Weights of a small GPT-style language model, trained from scratch on English Wikipedia.
Size: 8 layers, width 256, 8 heads of 64, MLP 1024 GELU, vocabulary 2048, 9.47M parameters.
MLP neurons of a small language model. Each row is named by its layer, matrix (down: output weights) and neuron, and shows model dimensions 0-127. Each number is 128 + 24 x the weight over its row's rms, rounded and kept within 0 to 255. Numbers have three digits each.
A block is one neuron, or neurons of one layer that tend to fire together. After each block is what it responds to, as a language model described it from the Wikipedia text at the highest values.

L3.down87:139111074154135118128135121121110144120109046130145123110167075113136165196108125118129135136093122120128130126133092133118145129133142171095130137136109109123168141170102087079135087111134084114140116125152101112149136150120145165142115099140104087068104112156143100106116105166177107108110137129127076094087115111150152095141110117134123170171116135149145111108126163139152156106131
L3.down252:155117162151100137152144161101167165133117061142133127129151095123165123083085149147162102111170115135135167137121119135164121141164154146105066103127140118129126109145111125114126129119104136108082109140156089098156130116103098121125140165123151109143111141126107145154105170157132170155099140087109113101123123088140185092156139118111134131183127146099122074132114146123173127082116
L3.down262:125106138140124140122144107144134141129096176092160140122111104124147115099100131103178157136154117147151103148168127155154154101208119107099133128130162110130096115084094155137129120108111099121133113141127143114153140108116126143104139154109146089151129167114111115160161155083183129141098130154167109131125131186121092111110128132159117136127145143107123148111183121126129098103173
L3.down417:118127068144077103144122144108138125076164066119147138114118121115156089107111131140171122133152122132151170123131135105071150130126151139131118134114109111148130115155086153148120192125095153108113112157140116100136112124117114184124126165103149095127148111094128142140150107102109137121083130084199116146122145141118148123154136139113138146159145128131114128145133159132140169101119
L3.down489:132091118142089154114107119142154087150094121147163129147133108091131143137146139081156157120147105158117156122131121091151118144130119123127070129104122107108121125089138151131115114161131106138130115127130123155110146131129135150146139131133121134140115129110156117123112130099129141176164147121104156077139155113128196131133116124117158171162121113093141164088149145108150128100092
L3.down564:091145150080122098133104117128124124144081154164104149157164113122162160139138106164177090117095114159123103152122124122099138101111146136121122161143095170113151148130104151175140127143144160151125123100120104109091167155121105143153107116141119112097154163098165154161181146130065159104133158182128106091103088121129139118090109146106139113132181128113119154092152130115112123132077
L3.down574:149103134159125120147174113099126128072149053100123104129148090187188129167120138115156103140159123138161141129118092107138128117132151110097088121146092172124122110139099104123151126171140114123161146115139095145133155162147121143115160145118105106112131157162150125171091132122133145162139108118158140088112127125111127129144121137128122142142102139175113115174103107097078116079165
L3.down921:123109175154124100115115088180153134134127077136123161140138130166118142119126113121140091171189115136121132163135130126124145107138128143114154149149148126132131104177078117142154118149140113133120103125136114098116147159143140138106180100102112135122172119167078143076088127084105138130164161110129125135131133137079125123160120156103114092150119115142151138112142127133120145135126
Final word-piece that completes a split country or place name, e.g. Sp|ain, Brit|ain, Braz|il, Philipp|ines, Ire|land, usually before a comma or table bar.

L3.down111:105157122157108108141095109159106148114147179144162140151115125108083104136109100094149112137145133104121143144135139144100117042116155104089147131113171142141136154118116098149174119119148141160067104122105168083139127105138129109101133159119105129166136134095091136123108147155154165129121127103115126169128119152133111152131138120110171126115135106110128171124181150167135128146109
L3.down180:112133089102162150126167150115156113141147095124143140126135100155113130147126129082120157117124128121119143133125107136119132096109160150141167171079135136103128112133145145124160145158150144130111116155076122137139098120116109141170130123121113093162116154069076176173118113160121104115124125163114147151104162101119130109146043126102088124164147150101117173114130125124137093147166
L3.down190:118156125151118141083145138144121108110171181139173152154170146185069088141102130129123134117075147098100161132125091132107096122091150059065112120109122113101173180093175085141123140130123117081112150087124132129114102121114153133141126158124161128124117108143117107151119115144159145108091120097137168100142117113172142107119143095131143116147114126145126104132128155143096133150135
L3.down253:112106108134097108127135155155110126135179211134119138126168141171119126134120108164100168129110167081153127127121104146138128169116146141123162089124129141159100145076115122117134140127121160127103134112152105080137125110097113111153108086094121148141072140121114134121138140134124141118106063109135096122127181132111121158126174139074108168151111139116168130137125127185142082112102
L3.down668:123182080148174127092119124142151116116158086152156118158102126157142077102084126148096137118123091130122122178108155118105153094136122128084117138125113145119098169155122120103084126161113111117138131130164157093080078140129135142123138132172149148179130061148140129107142134119108113103102162094125143097117113122115122119149141118119127096153146146149076110140139110147127151125149
L3.down834:109141076108091127135093096147135133127150102133164166145149168145129157100101110120125133116171145140130123162119133082185137138081136113108105126087111083150106102137135124138123104135098133164145139076075138083136104076101152142159146080117149131132128096127136142066139093145151111126151162112137125095148121165151094114117139112130121140135160161152149140139117121149123109098135
L3.down953:094127157136101148166142109102117136166159174121110124083136095119138101118108098095130112094100063107112139159202147083123148137159114134094106111088153128138123132084124116082118117171099141150141170147102115150135148147126156144132128140127107142118124166149098099146112103132101137093087132142100158122112125150123129185128137145122107102116178136112111145136152132103137110159088
L3.down992:124125159138173165127149095097132130114130119161131141127115146125147131117139109127129094120123107158125064102160162138163162124142161131123138108151107123171130157100098141114133100133112108107101118157152095134108129133083140129090130140118112126136138110115102127105111148133077118147112109164116157155129165124112136153085123067114104119159173159083138161134117128080113130156132
Second word-piece right after a short first fragment, mostly l or L, often in headings or infobox labels: L-ast, L-ocation, l-ived, Film-ography.

L5.down655:134144127132086163124132164123153152107104073129098096134130117122140153115098118152130112135119135085130134091112172144115140110147098133146158111124149124143143138142067078103113119164115138100124125098126135176144138167093114101116122127144152134125143124114146099133127188118134102142119105155097123108139171157164128143168123122151070088169126119104122133124111127152116108131122
Fires on the first tokens right after a section heading: table header pipes (No. |, Pos |), "The following", "- •" in population lists, plus order words like first and earlier.

L3.down22:121159108121115119177150144184107155080112113140148106135147124156143088090095116116117110124140097089105159150105117125108092130119138114105179133085153110120122111167101135129136167163127117154153134119137125130130152128162101119119106127120152108154131140111140142098101145169113151168144154081144153140140160103127134145165136145094150095184124133145153142179154138098153115104144
L3.down24:115122145109166104119088080146148101156105143147139070103126117125092110129113105152126131130119147095106086125135126133118128112118173125149149106152121130143164183153084172138113089135122143137122119091117152135121137152154106156123103118083081092146149125126126116152128125133149181146159083135091080105135137187125120097120074077117114120136096146085166187174120129119126143115121
L3.down62:157177150108154166130137090124131132166120161120152086153150122149119136093147090153130117168147139118096156100118132129137108117115128129128067172138154115121095124176114168120103129127091147114152159133103127086116141165141137106083149104080109120143139118137133153173103092157124121137104117144149133107113159112134118128106179169135155106143156109133136136128196128133156115144135
L3.down76:138148091130111136139129153152099126115127148164182137128108129121120168146121100072108132142115097110073066123164133093173116107119141116139091152083164140155122092076111159138112147149115100147156132137123129123182123097125153147085093118111190135132119132142142128113118140153100156127123180152114126092114113112099146134123154114118106142109140170162153135135119121138123157103082
L3.down173:164095136092127104164121120129140123134147104106136066150116109113085100146167168131107119137131110134084131141154105099077169141137123166160156139132158111104148117102133115148140095128112104125151118104108142189155113128133117115121122079139152144149152120129149147119127086125161170116131154112171108141160140150131138156118125122116117103149147115156161107149100163121154129135110
L3.down304:099108138131113131133130139123127136103120096106178148145153141165156117097123097148121078159135102110141175129073167086180115149125155093116092110139170137156136112117138156135150103112163126164088061097157119139122134131117123159127163140113152144121142087128165129108124141139112141076155162129133108136164171133147161129123114090131160162124098142120092123130098121141119134113125
L3.down646:138135112095137139107166123124133121150135116106168131137120125162093147173124124135102113150122104174096177132135134090191124151141139126123134100125160172159088140096115126192085097113187110140141116150141142137144114096129124175108138130124132123116084109128163153104147160162150154098151117121132096134136132140098137091117104123163146161133096123153153105127125124118084160084158
L3.down1009:121143105105150145151146105182155114122166181119120140133162108096146172116169113142138125142121150142100138147122132065114135146148146143145109161120121071144100096113174107111140132110119119135125134136114138150153129131127097129099080175147177122130117164121128162160143112159105128135126177196131116107114076153142177144130128098105134116106154147148151147152138100098100103153131
Second or middle word pieces inside a split word, often after a one- or two-letter start, such as P-om-peii, am-bivalent, acc-om-panies.

L4.down1:075141100122156138145131129105085148119118165124114112128113164104166173140134126113087101093142148139138158064155157135141124128106181114124105149147124153115131155109089125147124137085141125104149118152154136114119134133135126156153096117154154132150098129169138127126147138119118147068131135124138131108148140141124123126090145086117093165102132141116124146106115168144175129102128
L4.down179:098125130101128148123118096145143134098139110171129133142100133108112138141126092124120141106110126167077122139152120092130112143119133109121116160107105098152109149145112122117108118132131124129105176125150120138125118124127098147127131085121080122111118106144149102114134180088130112087133139100133110147121145158165146118163130111118132156103134110093132132104167168153125131137129
L4.down182:124115101104133067144123164145121123106137130145164180102134155115112149118082123088137069125150118174113145180130114130103128151142137122131116114134183126150108063165116156124097083151132095130142108146187144130122115160136108143113153153141067129134115094150140145118128143138141115120143166102114109173175126143173123101105131142128090134159146100122163112144126142169109146142124
L4.down184:158146091212157136149143113130120120142112149172146118117134164074142128154128126152059106115093107154132154114140114110130127111126136095136110150104132168139158147127123170139083191098136130138196101138167145109151127138142130148153116109125107107130125117095114127119099138177142154113087115162152132140139113079126151134131137157116147130083111142127150121144127142136138121113119
L4.down261:122168094134153113111126150104136177153118171127140115120108134122089148146077133146130133130138132144175120123081110139115135149123128165156136153066134154162086150098129147106130121148113138143170154117125144127165124107174125139160149102095128147134137134105145153102160140148121122071088098136146149098114109146136156132094131096115142148119162111125147126108102125124126139171122
L4.down507:137115105084125108115139149134138144129162119174131128095104145126125138138117112146125150120153139070190145108119090123118123118138086135164130130140141128108143085131097143109106110134156124102137125085093143112119126163156078120109131122119128132134138132138092109071169106147129153126139125145124080143109142075095145127127131099134107110128107102187153130142115131143103122143136
L4.down549:105153115162129133136166151130121124137114137124117103137137109116111148156069161087086120109118105167130148117115155145145109147131160165107071124123151123098126152157113143090131145129099104120104144149086099109150154098140101157142121128080140163155113144095130153093141156181138091148110199128108100136128095161091116097128165108126162140102130174178135120116100143144166147117148
L4.down887:138172085110136151075177115161074152131152152132154147104114126147139143152135151130132180132141131131114139142129120093117139143123112126122076088149137134137107142071138158115127098122119068119148146125112156148100123171110170139110095152168119126095132120143153166089126144170131121133118094186135171138116153120123145080155093129073121088132096098066123072119096154132135159124100
Short word-piece tokens that continue a word after a split-off prefix like un- or in-, as in un|sure, in|surance, in|sight.

L5.down157:147152080131152112123151154096116127121129134141127113098131149123133115051136123103104103153151127131149122133139105129138120114138143109146096112096161099137127128127122166148128163134099134179106162079135100115143106093088121154167155128143105138096114117166131150128126129098141120142096107149124140101133135133146095120110168148147093169159134119118098156163059155148098177128126
Short pieces inside a word already begun, such as the d in today, m in Dunfermline, ic in Officer; also trailing 0 digits in numbers, and were/are after "there" before a count.

L5.down468:129173153149093154145125127136108128156131224105108145127136138114145120136114119132107110109131132097101145126165134114144126137140106135212127114109143154124157130086085114098143137097145150142137152157089138162147106159092168105166098143156116153133137112156066119109158127133132172095161167107168119139102151105123154106140123134124136150137087105105134088113082192156161146112112
Highly predictable word-pieces and separators inside formulaic Wikipedia boilerplate: census stats, infobox fields, tables, e.g. c(ouples), Histor-ical, highe-st, C(eremony).

L3.down187:127106087138150177139154143150089116146139187115138128107146142169094141135136103097129150085163131116125141102152119117110137152143130147157142131091121112115154140103163158110146159172126125130123163119086127121107135149113142135118156118123113154144124113168115161126143148131081104100139130109131145090171143122176118129149070132107108145136152133168124155099125099149092112119125
L3.down355:101099149124163146133139153143098130092156194146132116144188181109148112096140129089148140132136110103118096111105122107134129144152169115139133143092078117138145084146122099137134168133128098128136122131129117192106113145146113128102134130136144109150125133104142099121145121105130110126145127126130092123114123133097125126132143124135086115083101126113180116141105105116137133140133
L3.down426:136101108147137147114140139116170153143144119124141167116154107114151150086118129117175106121150127155088142174122148108105143066142153143133110122167150073185114205112130130142158142162107153119056116119113134152149124130145125129136109128093128150122102056134102101139129155121163127122156142129128130029138156148132125088144119138102133132163142127109119140127134112140108136098116
L3.down559:128136145088111132114141111104129121127130222117125109114132162141152133126089144129142155133137115092124114100136110151121127164156110094133127119159151119095128147157173137132162087098114135112139149157154109124129119107131147116132090120124131121128064078140159143131153158153149096171104135109116114120148101106101154111168160132084107105163132134114140130150184126082097140143160
L3.down689:118138136090106146127126103162097118146142107121088129162134134069128129149117114078120129159125134152173131102080140108179144124089147121135132134127183162114153137115095157139150100101110174167143154044173105127093152146166134124134133120082107112139120131146082129163104106085114089099123162119113116102133152081153103183147061144129125125157165132125114138141120125120150104132080
L3.down710:168111132151109115099112153150084126147127160152089149109144121180136112141151153124092153123127089122141185150149082140128090162125125129144147115146091089125175138095157120086139105148156171100092061114135150143134099139132124127151129110153116130118131146156099103106146096133179132129107117089086119141160120135131108120134182149123109146114113175164118100130140117126083116127104
L3.down783:120125135125099136127141127148117122121151178162127146142124125069112169109142153150152119084145130125080130119100120075135156152156068146082145120119157101145129114178115120132136122157121144121127147141109108125127142135101129120097114150094164135108125155137106069098066093110108165142144123137133090092160136145140178123128134121117148099145144118168159168164111132094169112136115
L3.down974:144144106132145122124122106094086150122111191124172110135143095151114101166115138125092163127136145114178145111140100125127138138109142088118120143116134165123120127161112128129136174122089166161096162160152133132133111118112085132167102081102116164153121162140139117203130123126121151160096150111120107094099172155126191168121104134135094101139150180128119117124093157132139123154107
Tokens right before a number or figure is given, e.g. were, had, was in census stats, Total: in infoboxes, c. before dates.

L4.down112:165118115121122099099118160119153129138129155122136104130159118151118142139099121092140162164165107147160095120117152117076140145129087109119172096136090131133159142120145132113149130148177147171132102139106103135136168159117110093128149137108108124167147096120147106168147139138123149086143091087133109086137138138128185151103130135168173132112090091134187154127130116136129130133125
L4.down278:137080136101159145101139173173148122143155180175146129104155129125116117132140107120128099144141134116129164159097157123162128138127108164086146107093152110154131119103100123102111110116113114156138117143118121126146119171113131114163110164162120130129112102152130089101113154113090140128135170089132146164124109142119128108118119116110143129117058194145095154124158133103135142089098
L4.down512:112160125137143135176134136093135156116118120111078088175170163119167098131130134162123179117150126088100115123162096161144118138123137081136133159112107130167113122155143139138130151148108130142135099105144158118139168115118115095105137146128148165125101119149135166117161123138095107124150114130152096065140110146156146102156118123106122080118095149108107111162126137126116165108140
L4.down515:129136148119091133150146094097087097102136158143108171088154105127109121140127077128119105126100090151147122063121150120105147121134122121125128161143071146167102132100116131098106134122130153129133150129126134143095122105133136082113136090127128151098153115092125100133133155129139133142117172126112099153142132136138105100129133127146135144163174118127134115136107116133129147146130
L4.down575:159154153136147113126131116126161155124171200069125096152142148119113133141156152097190140108109111094121079131162116174124134138161122145094103076131136153149106147112111140117113128138137120125130141139095128110103130130141110127127142134125120127157116131178065106162168122085118141162127109103129113138118150105110159120144087095079153100133152139103160172143140168153097073132136
L4.down673:102137066173131096142154136135139122143103120112152151142123099153111121112080157128145115128099189122083128119145126153139141165120115158151119121165138132147146147104124088126197135136107146156144128069139132155110137151123128129124131117113069115141135100144135156108090107099135128095102105087146122138136149120140070155137129118129086126116150133117129144151085115132102117094172
L4.down820:091169105159128138139155118124199121105138119132079160126119147156119122171164159099116103101122138095147155110108142157136140121137123188180158160152180113124141131118128141120112091122148057137164104152130116130127134109096135154141105142087137161133160171143127129104128169159121127147119119114137086113136131154092118183179119158151137111119112103121123122112097134121106166099146
L4.down962:114085102075095176155129133115131133187123136122075141127144146128123127149122141114118145126119123140136123187086178132112138109109112074128144129076146119140117109122132113115114106139119157126141098130117116120108107130132129101104127146160141140127133120114150137140133169166113147120119096097160098125203152141088098174135148127108124098099129106121114110134105114106108111116144
Structural tokens in Wikipedia infoboxes, stat tables and section headings, such as the bullet before Land, pipes after W, "Year:", "Location", "International career".

L5.down728:130121148156118172182145079157096168121183141113087106147106182108084113122128126150135111096110110137135165143100103081170143161120109114161111087154117166127113157150129136170120100121125120134136130137146154117131154153121120130121157108149149154117110132142117103145155160140113151099075140104106150103103141107132164129129168169164104147134124081109110101088124119109092135136145
Word-internal pieces that continue a word after a prefix, especially un-, such as un-ch(anged), unin-ter(rupted), rein-ter(prets); also leading digits of numbers in tables and coordinates.

L4.down149:099133172143105131162100119142129114138106107159128146130121151115127129145088070133140123159120124148105136100160109144092094145140174171123104123153111119115123104173152130100138098143119114154101099086157142135090098148152154093092160086135130129109145161118139134165087194141122083068144112120136110131156120172100129120134109136122074117145165136125134127152170161183123156160174
L4.down314:106103162141157150119152117146130130141126166138137101157180097175129120091142117129141072111150149125127132138133148126115128147140090161113126089090125099116129132143082151134166100115160149114083116102133129099173158147135162140141120130104144120140120155104181107149130122123102135093107142122127132113137111068129117131144131130162171109143172180119121148141110123177105157160158
L4.down325:130120107119125168153131098126146138147171201095139114148091158091145158116098136141091145094094128097190132134131161107144156147098143125131150123153112180174130065084144125145174104117101091147122124156077111151131158115154147149144113128122127109134194146099145126142128123125119145155151142120166168153142195145140129164117107109149125115133130136127171120110137083131115087091145
L4.down415:182127160154138143131121118145114095133114166146096120104108140172129090091113143090094142148098111130125119137082078120091117088133151149177142124141141110086149114179144147120104130124131137164145118085146064143154121139162151139155126137068103106108122121102151130135086146099173121090148091112114104107148130107123124150138103088131157164143119117115147152132098135125104131114161
L4.down427:138129136092128099109105142155163106142199159157117135135161132106133162091110098136108151159111126136134118123106119155101154123111128143092128122200120134103121131142093132113117134105113116101127140167156172126066072103113122151109105104125155148125130158094148101098126123136122124099128100130106118124120147171127136109119109151103133132106154089139108087145146135148141136173115
L4.down664:114089145090139124080117093152095132078100128082107181158140140147191095139138099134132108138145096130132095151120097122146113124145124127096138168126178144154138126161123112155120131151150111143137133128091135125098106093138131122139147132106164141101129178144134119145159135102098135148108210125124163136107119130157113096120115074148120109108118129174141105101132160105121105112175
L4.down715:129143117140133187139191139067134108123097119123143150139103148106168124102144152145088135179127165125133118121106094122124132094127088154123135119102097137139145114094157164096171120118115152144154104103132153139080122074144139142138114153112130110124135102148147108091171149133150134135125109143134171083152117096149108194127126131147130081113065125064102119112101107141099129155175
L4.down1004:128138135124098120121132085156120115113109124085132112123161141110130114133119110117125175119078141114135097140142100113115079170118122131118160111105087184104079121149114142141110128102107109093118142155122149098145080148146170110124114148159137139141175132096163093169164145114109120127083143122141114134164111119098112112152168153119148120097162126130122159152129119123145142157132
Word pieces and short words whose continuation is nearly certain, mostly in templated infobox or census text: E-le(vation), r-en(amed), (aged), age of 18.

L3.down63:081156147122109170157085116131149115154086172143150150108128108091162171165143103129169139091111116108067160166148179107127102103106150119139123125106132094158131127104112136135126134134096136118124132096111153143159160107116147085160149157133157154169126128111110151169133180135113125123148136143135173067154129138095136095133151120122140128143078149172142155158147163106106094175171
L3.down91:153100100120127100164192092108115159124144210103132120127127098156092129159111103169111129151153149137134125128138125122096112090116120132159141161103104144104191107129177150135136120100105156106115116108128125123131119151130129104136141078137147136161120101168081135149151106127097113108141140133105144123127128116145163132105112119133112105112139076127164073173117124171116134110095
L3.down315:155153120139096146177134138139092187133120158137113134163131122123118115139155130165132127073134151118167110090149151152125122147125107127122109135084165166124086143041162118128118111113143133098129138113148138141096123144140102120106143181131089160151111110112125129142136106170149079147125127115116153118150124112133119144103094100125086141154119123150131130132091143107139118145103
L3.down380:126121131172105102129146133139144104110120120123150118099092164126122115192138101116139148125135121118139131131114116129101159141174119095157161125114140172103089153092099140098184139120133131121161164103115132118102148141132116184123121137140115140108136112142123081101135110131105091083143115130155075157128124189095178105083183129150162117121132139173124151071165121109096120126135
L3.down482:109130149147083149149158102104119138114127102124094195142147113122095096142172079156100151130129111104150109143140145121106145117125114120122102130161098104090123162139147129179143114120118101139111147109142121144134082111180131133112129124118088125159130113152127108136114150099109149088146113118123174103107161177116189142102102099132091068104137105144103118148140134084154147122157
L3.down629:108135127149133165129143125118153101141101100153107139126140134164134140125132072151132123138138109117128106120106090074122131154130120113084055139118140150123114148143120126126076127132160116128127137133126168167113131085086126109190122122108121138124130091149152186139130156143171093132141109145128184104146122156145152137142142088156134142166082129139126108113147125118175070097123
L3.down788:075145151132120124062139135088158153099148171140111149167156091115151116122135127148117090106138104155162130122126088122161129124122183089133137172126123171145141124087122134171143113137128133137130112134118152142159114122141140132183176138132118135135130161137134134115118191152108082067127124091156110106146098173065140164100108137101137090134139100110113149134135117129152116103127
L3.down804:167125112117128129116117082093142151124134142098151086134143109104128135147132134188176128152126133128117117089084108149092103167081121126167143147118147088122128128158103159135127099098107112154138115127093140115118099128104174111122134124096111133111139097144107155127087102179136116085112117079171137128103117099083126149191125176179127097121103093137086123151147125130114137148123
Short word-piece continuations right after a word's first letter or two, often an, on, le, as in M-an-agers, n-on-existent, S-an-itary.

L4.down97:122142098125092127148086129101149093164130129117132084122154129130143145172153100118156118156135113174137108130137094122131120121092126103136107067109140154127134139130080121125133128130165142160124189159104101106119115127129131147165152116138101114098120063147138149118118162138158120104119162107092087135093136102164130123142142091108135129117145128117111099118164139099131140095137
L4.down236:161118155107134123125138109136108109113133039106122088129162147163119102126138158107110115147100124095103174139094104132108134111160170161081108152149182123118156119175070086128105116118121139126115127142149130120136125083110125146109188112156138125151109155152126145115113084120127152140092130098154137115122127106126132118079182147118150102144140140170115130122159136137143134193163
L4.down378:158135126137119091126112138063145105144124123106117124154140104119148132161134140104136157107120151158142134129133109150123150115142080117122085120137072119170158104150122153090141158130109162108114119140160105110128114156166113130125139160134099121112092134179147116093139129125145109157123130116140104154103117106198145134158121161098112117103099125124147141147116138105167126153125
L4.down832:090141114130169190157108108091177141123122150129148142093133137115109119143149143139126099105131109123148118101129133106074115101184126163106122159143154145138171135082133112110128164092174190128103116115121086136131110175110139148096140072144143112145104111183151136142137109107130136105122097131121127160131155142141137148086188083155149128146099102151128115164141092120165129119119
L4.down877:150135118159133130126135118131097142112099117118114132151118135121183104157105112131149135107155098135156131114109079105101128125128176139125083107138101092189102113166080119127146150111157133128188105114140138107125129150119115147151142142143124089105100092141136098181121135134106136102147134092123125124148134136116171151146099160120113153164140076112130100127149134113131149071118
L4.down902:121114158137100171125119102087127113143139045127088127151133091168125119109170142111126144118151138131165149165108114140159118103120107183075142123127127120113094118131099126124130142139139160101117074115165113115143112149125101140135170132144163086144080127109119114149121129149127164117090094107131113113117118118103144102147157143139144166149125116112133162127155153139122120128189
L4.down904:134113114139141106154149149112115181122135077127105116105131113127146139105120130143113099117173140141171147135123094148157098122139094154105147071134161105137140138120108111120147118119169121091139107101160098116108089114129111184126156082100194116147125110116149156091102131108150089096145100115121131120125136136154130129168157109121153162119154103163150100154129154147099146123157
L4.down1009:140107077094141093137142109133103155092114082121133120142126120151175106160085112115160109138139134136132183157085108110128076117088156127119112101113095116119126120162103124147167143146154144118128084139126129091161156133129074142121124104100155114108121123139135139151080159146097145142122117096149135123084196104134175113152094127113125149174108113140150104170112160139120135089126
Final word piece that completes a country, state or city name, often after a comma in location phrases, e.g. Sp-ain, Switzer-land, New Mex-ico.

L4.down19:137140127153147152130113089129135133150109208112131095119126135141155167125109126121113131095108144112135133124165154137139115089123119151142109132107132143105140142103115143125158191124119108149115137157147115134119125197119094164117111108159176149092123116178099120139111129125128138143096129148101150098135155076141102114116113102137116106081154111121149150115120129119123093144170
L4.down264:179117098143126162164150123156123100125119166123155150117124138134113151120113097127101120086153165139089131146138127142123163132128116107096130112158115078117147129124122131099175104098131137142122124126150099137120092100160126133151072161131140103100155132115167099163156134113114078103129125156127174099140152163114130096178090113122129147126164121095095116108172151150127096110105
L4.down708:071132129137118110115110142116097136136146190122183114145130114123131171104145156121124132120138109130073151129145124075130123091114171121100128157128134114148134133078121148110107159106118126136137123146132117130159119120101130129125080160146168130132092146178162121151112091157166174154147136101162097156113162111084112169096124169171148153131164162137144163125153132132116120131099
L4.down759:170116146143118159122155148159118147112138162119134117090101149130103120142132104124128151149121115167097158128121111127115109114102153100153122138126109104116128103139126123133167145151134125124134130125152152174122137116144146156141118148104144102100142074118139144111140132109172122100148158078097108098154102131117133156100165155135112141140096184143126155111102101134171114110160
L4.down773:123162139119132122127137128103157102127117108093109150147120084103112131129109092191108167134113121150138083159180119205077123103139125147148123154101132120137121116126132137129174173098131135085125162122091146130123119156160145142120094099152163180122149112096108078116138149142096116109094113098114142157159128111103133130105144076093139130166113157124151194109101109141101093153104
L4.down790:147151114111102074148140124102130159162150088122090147122085113121146149123091122130110147152101118142115142107124103135077114131106174083129136112142130158092148130115095119102151122109107120109135120198159125112108180072118124149119126140113093142143131128119121141114127184136116157146141144101132141108072119140146140134150113169147090187151111113131117176138100144132138131154105
L4.down888:105064115121151143108127152140110128141137129067085142153105129128107124115135157150094097162130108157140154112114150128100102116117126145137168096152140125125161143117147116138104142159117118150138114101133096096146120125108090099124137127158115105136102099169159112158135152116162149117161113131153148110136133119079146163104131112135078116078127130126146151132105094117141117139131
L4.down989:187095145108159112150139136139130136095111084144150118131110103097132136139151121140130143163145136119101156145161095132123120143122121112100177105192154147095148129184114071151119112173123162135155173127149151144103124111102137143128149092140135106104130106134143136102102174141157161149096139152090125147123131131157124111094155107139140124153126144107149112138140144165115149112115
Short word-piece fragments in the middle of split words, right after Latin prefixes like ad-, rec-, acc-, com-, as in rec-om-mended, ad-m-itted, acc-om-panied; also digits in coordinates.

L5.down612:118148142148124151119148156116138127126136141134126162100069096101118145122125145152145126167116113152127132109110094108149125101124131116130150096133146120172135115124136121141121184055128130162162136178105124103136123139126132171151116106113125105133120110158126134119088137085134123148129079114128101136067122146161107148149089167109128154124093101096165106149131147134117157117123
Final word pieces that complete country, state and city names, such as Aust-ri-an, Ug-and-a, It-aly, Virgin-ia, plus whole tokens like Germany and France in lists or locations.